Weights of a small GPT-style language model, trained from scratch on English Wikipedia: width 256, MLP 1024 GELU.
MLP neurons of a small language model. Each row is named by its layer, matrix (up: input weights) and neuron, and shows model dimensions 96-223. Each number is 128 + 32 x the weight over its row's rms, rounded and kept within 0 to 255. Numbers have three digits each.
After each neuron's rows, "fires on" lists the tokens most often at its 100 highest values on Wikipedia text that the model never trained on.

L4.up574:067151122075142141121065162161100166108155132099134132086154095088118128172131153096097088162101113117166091098126098074130095171143074135117092083165120167151085127118141078114142136095176131173151104131124142076102161132148164137144116090136091117101049159149137123140088129040109136095111175111128080104166163149124115155102173138163103122170199138044142112096105103164123122081092
fires on: "ian", "s", "ic", "A", "ical"

L4.up213:085132143224080126165146087134107053120069149149133121194081207055111122133106140168098194128154111110206150079172196117156079090097164170143132108141118153150143109139137112108076138153113152099169107126100153168091125093089115131117114065138167144152168107132122068122136125088096076133172120136174170120064119146149163110143165191186131149090075118091111147146166115108093117079162
fires on: "ci", "i", " their", "lu", "w"

L7.up628:160109099149119075033139123109178104126135074100122122156069166105140092137141099141100183239177087192122150080149146130083098120140124162179218144089118101151119156154174118157063139183109151078115125157147128155099190101135106144103144197112100110066087104143142133111092095133120061127119149119133124113114106147127152174178105092093137094164080133083132197148141142118144182112146
fires on: "ed", "ted", " established", "d", "o"

L7.up500:106116177215115142116154138116150135131173085088093091142090154130103103109134135134103159186140100129177159161153101107123102137116126109207127180142098024201195199096123132108142177087162089095144128155096155158095118144155076156136149143154085147116126124081135113153084108166139100058087168089129129114139112093092153108135128125131143062164090085122149143146097072127108141161100
fires on: "ed", " met", " for", " Ar", "f", "ted"

L3.up650:188143189115122093118110111146122081087132100127073113152164070140064186140128190145097172148142092104109104143126093158141109110109074151146104120131093053122111215118131133053122126170068118205139123144143169161067121130102082128113098099146144156098136165108196099093156106175084123182099141103097113149096178132159162151090171115177100112103156089133143041125141174105138105083184
fires on: " |", "'", "-", "0", ";"

L7.up480:098174120136124115145091124170079118135197076143164123139116133090071123137157138102123059108180162145064114140077110137157171122072094099171087162139159114156096123102097142145120164097175150151162147113129118124068164107095157128199112090145107129125134108185139161104109127118082134137079126095174170064163120148110125129129087145088146167106098033194129108125151029100090172154087
fires on: "G", " G", " g", "et", "it"

L5.up535:164131077091080089124088136167088143127105154157138163142162162142132112121142139083189109162132090089166126134136122085117165106151145132098145060120192166098177188171101096090103087077059178100164177164149131133071129080125156151122099094152186099114127133097135125118148153099131170096107063109119110148122113158095106119124156122157159153135097162069104157151163120148166149126101
fires on: "e", "fe", " Le", "man", " that"

L5.up368:096117127094156098157121054152113150098149117124143122113184052134158128087118046128114099079111087131061142150173098129094114122123086087163140089171165146140150146162131183067150142139085096158175095137094125091100088111126161162100120132070124112135139187147109097106136142158181135131101097161220167077136113128135150170154147120157120159103075155139125185131127054157138133165170
fires on: "e", " make", "ze", " as", "s", "te"

L4.up905:134165163068120124087081127135116132092153131106123139024098115099177113124143200122102142099132144124062123080112137173105107094100144086145093168117048122124178140187119146118083104165121085076082165150104116162105141135161128168097172123131141167077133162148149096127152180164123169157119114017148184083136154134141156125169102125147107120171104166136096110139086103100116061144161
fires on: "ri", "ro", "qui", "li", "ü"

L7.up320:108141113082123181101166152117110117126191104194153161092172071133120136120150107148096109141127184143093177130135146143089144094112097098124114109105189117143119117171165149168110166124144140075103126130152111131099146149161151100171139142102174122098134130129152104114142161112086137202081126097112099115127140086149074182116071114062190142073113148173079098210144094126082177075129
fires on: "o", " Go", " G", "it", "we", "ze"

L6.up214:132155174153165114131079137130071143155099074107128157093123111174086135110146157079134129185117098085126107118135157175179142189144161106074141105184119109180144171079136114047113136162103083203130111151182179109126085147052163201136095102147081115109147095068161126100121100100105165158189149100114136168108144103167128122161134144151117139175202116193106112153124145151075092187158
fires on: " (", " –", "\n", ",", " |", "\""

L3.up401:068081174075198125132173123115134095192110068128159133145187094145074182107142146041168134117143121150090176140173169073153123118172159146192141136170131089117117110159204151093157081131134114119074137163127157116083140120173139066140117133138136147121098066133148109143092095110152151123124108101131082097165118118082143148167129150092155194129127115072110159170098146109144114122094
fires on: "s", "re", "st", "t", "he"

L5.up819:137142127142143121116138145099136137132132086046130181177186103105108096073166124124157114148120126144171104094049110101059067106147094132138102098104124100213141147095083189126152085117189093173152115130088164113152148116140116154125120189117189106120154127092114136053153127083156095097118200125182165132134114191138163139162136178095173135164102148115143143164136048161141178133105
fires on: " so", "ly", " later", "e", "on", "ter"

L4.up544:115140102138145162115134151165150180100126113174172113188122098102077145182139043104128097121176123102142133091099026155101146111133125099110140117162117132111184124151129154104126077117107117143154148178087106107144158134146137107163149096135125143137158129111124119169106106150117139106114048131145160151142055113143074151138123148109159129087139203128146103184090161120132092151149
fires on: " Th", "ot", "ha", "th", "h", "w"

L10.up532:115168126135105037183117151096133056082149144116164083154076136095123101118155107155120147162115143045113158161162137162070101179122142125177096158136098146135119128101187054136112169131154157110197151125106179135142146120137117138119114112142151202133134055093089118073124110117099112178145155117149124192151126127142140128136185183098058115112115195116151080159134178160128136111134
fires on: "ri", "ed", "ci", "i", "ing", "c"

L10.up157:154173147104160087124141133027156147130123120123139199095144174050180151199121124124160143113192146128115036205158173104148047120131133127135191111125144121143076087126129169110184147124085166113094051183149142122143147076124151160159148175185167112148152123158149180096134127115139110137125088147148064115129124130126123126114141092154062144158098100158120128106106118118145105121097
fires on: "ar", " Ar", "or", " a", " A", "man"

L5.up999:114119196149115130162169152109082112098159127091112137135139127097104143131107129111122102170088132143093086135153158095147028125141154141177104142075131123113148122141187110173120191109129179149073107183131119132116159134073126108157123110152098103134047134166146150113131115157095070103214119120117143110148151146126093189112130209125057150152077136113093087127152142165120115171173
fires on: "-", " of", "ven", " six", "d", "ir"

L3.up428:127156170097136136088146141161080095097133133078090129085214105107144096106245167091110149104149128150144062099117116116147104161151133169095164100142132087172194122109142082087117162145130107195120148120183109088143117138083134186070182128091086170102129122103151087111116133119091151158128129128090143159105108067168168095076116137191110087163174019149127119147117139141114119153167
fires on: "\n", " |", " (19", " (", ";"

L10.up333:109171063126124071184126084124164074105109066137150105169126081084170123085131147155163150175151094141082106141165193122107100078102151101115159095117150150060096192139152074129098129114155142120111169084127177112194101155124178132160158119086160136120125129183149142128103173119172139123114115131083105154160083106083151127133132131111128173104112145114134121109109162172149211096147
fires on: "re", " years", "day", " year", "u", "e"

L3.up332:158188143128145119099153132118097161098110079079165196087124092104073109127166156169172191141191144112135114053119179118125097096134103154157090102109110123105084147126114119048068097123151082189171133144088131099171104128126114123102141146160137119097082116143150134130153107156138142091162167094151194171120112169138104125103149156014153138121084106149168105120153165110136149146120
fires on: "ly", "ally", "n", "ter", "s"

L2.up519:124168111178140144148122159130092119179148100196072153140053142122168129132031103151123129145103120151146127078114117053123123106097173086107124073065155104146087184178106170147181160108107091119104168067144145153136134161136178183156156141144097128141173142134099126082157122121153110152055116147113087137115155196123139121106153081130092126151108137135115097083182150081121143163156
fires on: "-", "if", "D", " |", "per", "b"

L6.up637:120145158090126100102137049147176102143136099113128137149220195113115107086150175137137090126140127073134172154069110121167105080135129161179128149117182114155159075170153134102147071124089151131056153132132157169097143094132147155173060111184150077056152121140102086119119138073143159155097063113150097106179160126140114136140157122132187062111093123132148150135122076141199050145152
fires on: "s", "n", "fe"

L7.up604:125155110129090122145146172152126101159128087078146130105074158159120130135135097165089119101074103138135101129170133099146145139128185130172099121167103072148159161114105077097172164140191158133172117146136065140108170169114083130143152184119121097100175104054126133144104089153116131123148084119124123114169148143136138143121020146087157089090169161081164145162174115144109109095119
fires on: "ed", "f", "ip", "tic", "ff"

L6.up817:099072168100095134165151098166141119195092105132079145204166119049127136124115188155140115098140119073088117148150185125186191147151186111140129138137108154144109183125122056113100075070101157127120188077120139191128150088139102164119130166119190094079085145069131114088115114124089135054128125093173102141155148110123158135151122080082117112132124117092085167185140105134179119099167
fires on: " was", "a", "ra", " of", "s", " by"

L6.up838:153119174104090071167107130051096132118164129073098139096145136086146101106140116161071135158083074190103099073137072138104111155132150128203121090089124127153118135100146077180102172092101134121152102122127119202144176148146111151171128126173107079118108184116148113168142134109130119148126103104197116079120170123100085128143173104145101112093120125132189116133170125125105093152137
fires on: " O", " of", " to", "d", "o"

L6.up653:096093109131085130109082197165131104140111098184145187161113125144153194180160111110122066085152092129138087180158169056108117110133182161136189042082171140162159149111131169138204126138170111107133086108111143137138100180161175105200085160134123132157126111163110117096148149134115174156111131077130115141113154142167132093103168057090086104097062139172145113167151147107120066128143
fires on: " |", "-", "d"

L2.up232:112160095152157144140106109050110171089168105096126114134108174129141138160124170094126106094104082158173142137179109101159119093135070155095113133163162117149072134159177113146084107116141113104123107111124084146112117124167168112136116157162122094087099095075191107203113200143113122154124101150132160134139110056150100090072170145157136098137201123134140112163129083147155145166191
fires on: "g", "ed", "e", "d", "k", "th"

L10.up623:121163176127140119117123210142155127148150212091137157152117150131249120158092085136169121091188092160172136103142187164168105048078050128112185133102186148130120127129091130104122093111111172118116124157131119100150138122119190145134133136149129063072075143141133092142174127063149140100092116114093098092181121095133141123196153093159101136136122130121137172134144183176060144134130
fires on: " a", "ad", "man", " an", " was"

L5.up66:106195105172103135124094153126134107116077195122150161162127133146104143125131085155142170103157164095087131104078133097102155111147130167137131028102111077100083188136135089121099186152175081143111107091080138067088202156125136154135108124147162065133105092136142121156118193124081114118118132092125160203153127108112122097090113036116145085129139100117081124109141144152108122127099
fires on: " Ha", " the", " Un", " Per", " of", " Ar"

L4.up326:075127084124124128150170150135096089168129097110109099140172194160077102149130168072102104101128137137172141135160132127139113088157133143125164128086132103152186067080125150042140146145178156120089141132094087079118114063145120118220081165175089150084152126162092169173053145128098121168064102131167097096100122162106121167096151110150165145070159166185094139102097097144142121166159
fires on: "iv", " of", "min", "s", "em"

L6.up64:099070175132064188066156173141088151143090086162122224120128093101123113061087140117137086143137159128137075070135158142150120151172194170121096122158130122147151116121137131169094169115133075168100127136066102131080100132119119125143114110180129065081076120140172132093153106126122142121182086117165133145173114184114085116104141144084085119096071156140170167125125155131169123109170
fires on: "ly", "u", "ally", "la"

L2.up319:096129098118169159167115179123138154101164139151115073207083142142165131131142127093087084142066152085155166108108172136109102161138141079183093099107149124182167105137127157179124124166105152174104121120076124129112111131157161145110143077141155111080108226168060126106121106059122142156106117111168077082199060186148114086169122097124070087091088087145138141170128162089161105120115
fires on: "in"

L3.up209:093131126111145087095159116088152167116119139107121095145137077116159124160113152088126148123138075162103114101152137185110137203137069103175126119136122169164140134172089138048130163123096128164126125114194121139097120141042119177096153123091111090090130097103143139088142157146156137095139144164201170103156120096138127093116047134148156121103130133124083138151099192164186140132161
fires on: "s", "al", "e", "S", "."

L4.up378:106171132057196117196083118108149154194166069120150092138151128157201143103150095157101147129188176126149133103169142090139122109157113109123095157164133121145144190115130119058121112144153150142153086197160159108127120141105077112081118149111055065129148123142160087114152102062091128058144142106139118138164140053124096157124110121153111129163146138159118113088128121129129134122132
fires on: "ed", "d", "th", "f", "\n", "n"

L3.up30:150122169153145117118133117079154165090134134094146115115118160060119121165133097097164119125109087108166130147135060107108142111079075197151118120121132154143135112100111129079114141160103084128076101104132117081148146093179090089102127086144116139189110072118188162213120184094075141096200141168146157124185106132178099163145125124141150115111128084140117110170165105125121144176134
fires on: "d", "ing", "ra", "ri", "ed"

L7.up570:117166081082119166163138095103033187117124110150151124145150056120084141154098165170110112106140163089199076149134135105121073150118098065161169174124092110175076159132199127087107109146160103129162131138102135074072133169084133175145109146206139153106156112170150144150097121076097083147096134126156148110194121168123165146103101135153150218098128132072103133112107126117077119116118
fires on: "al", "ic", "rect", "ical"

L5.up940:118100184145095108113160181144117114089105094143097083162068146130195062107106101184146091116120168115128159074110111104172144130080094213169191152134095126148211094112149141145172115144113126114077069151071072153118137135101112117127163096165119143092097147134136086096096127104104117138109070079151109113202135163188084120121121090190139053163123128183171090137165132137130123130137
fires on: "ri", "hi", "d", "chi", "ed", "in"

L5.up668:146145128134133110114151108108112106169135086168150158123173119130120153145149175115070096103145103139128137108137098054125125069132123185158136137096187125171143103090153149148099153170076148183142104089144118108134134118088156096090073160143203138024151135150100117125125112077157160132110149058126102102043093119122101134138089096117109104129101138073133137162217065148154034164139
fires on: "n", "d", "ne", "-", "le"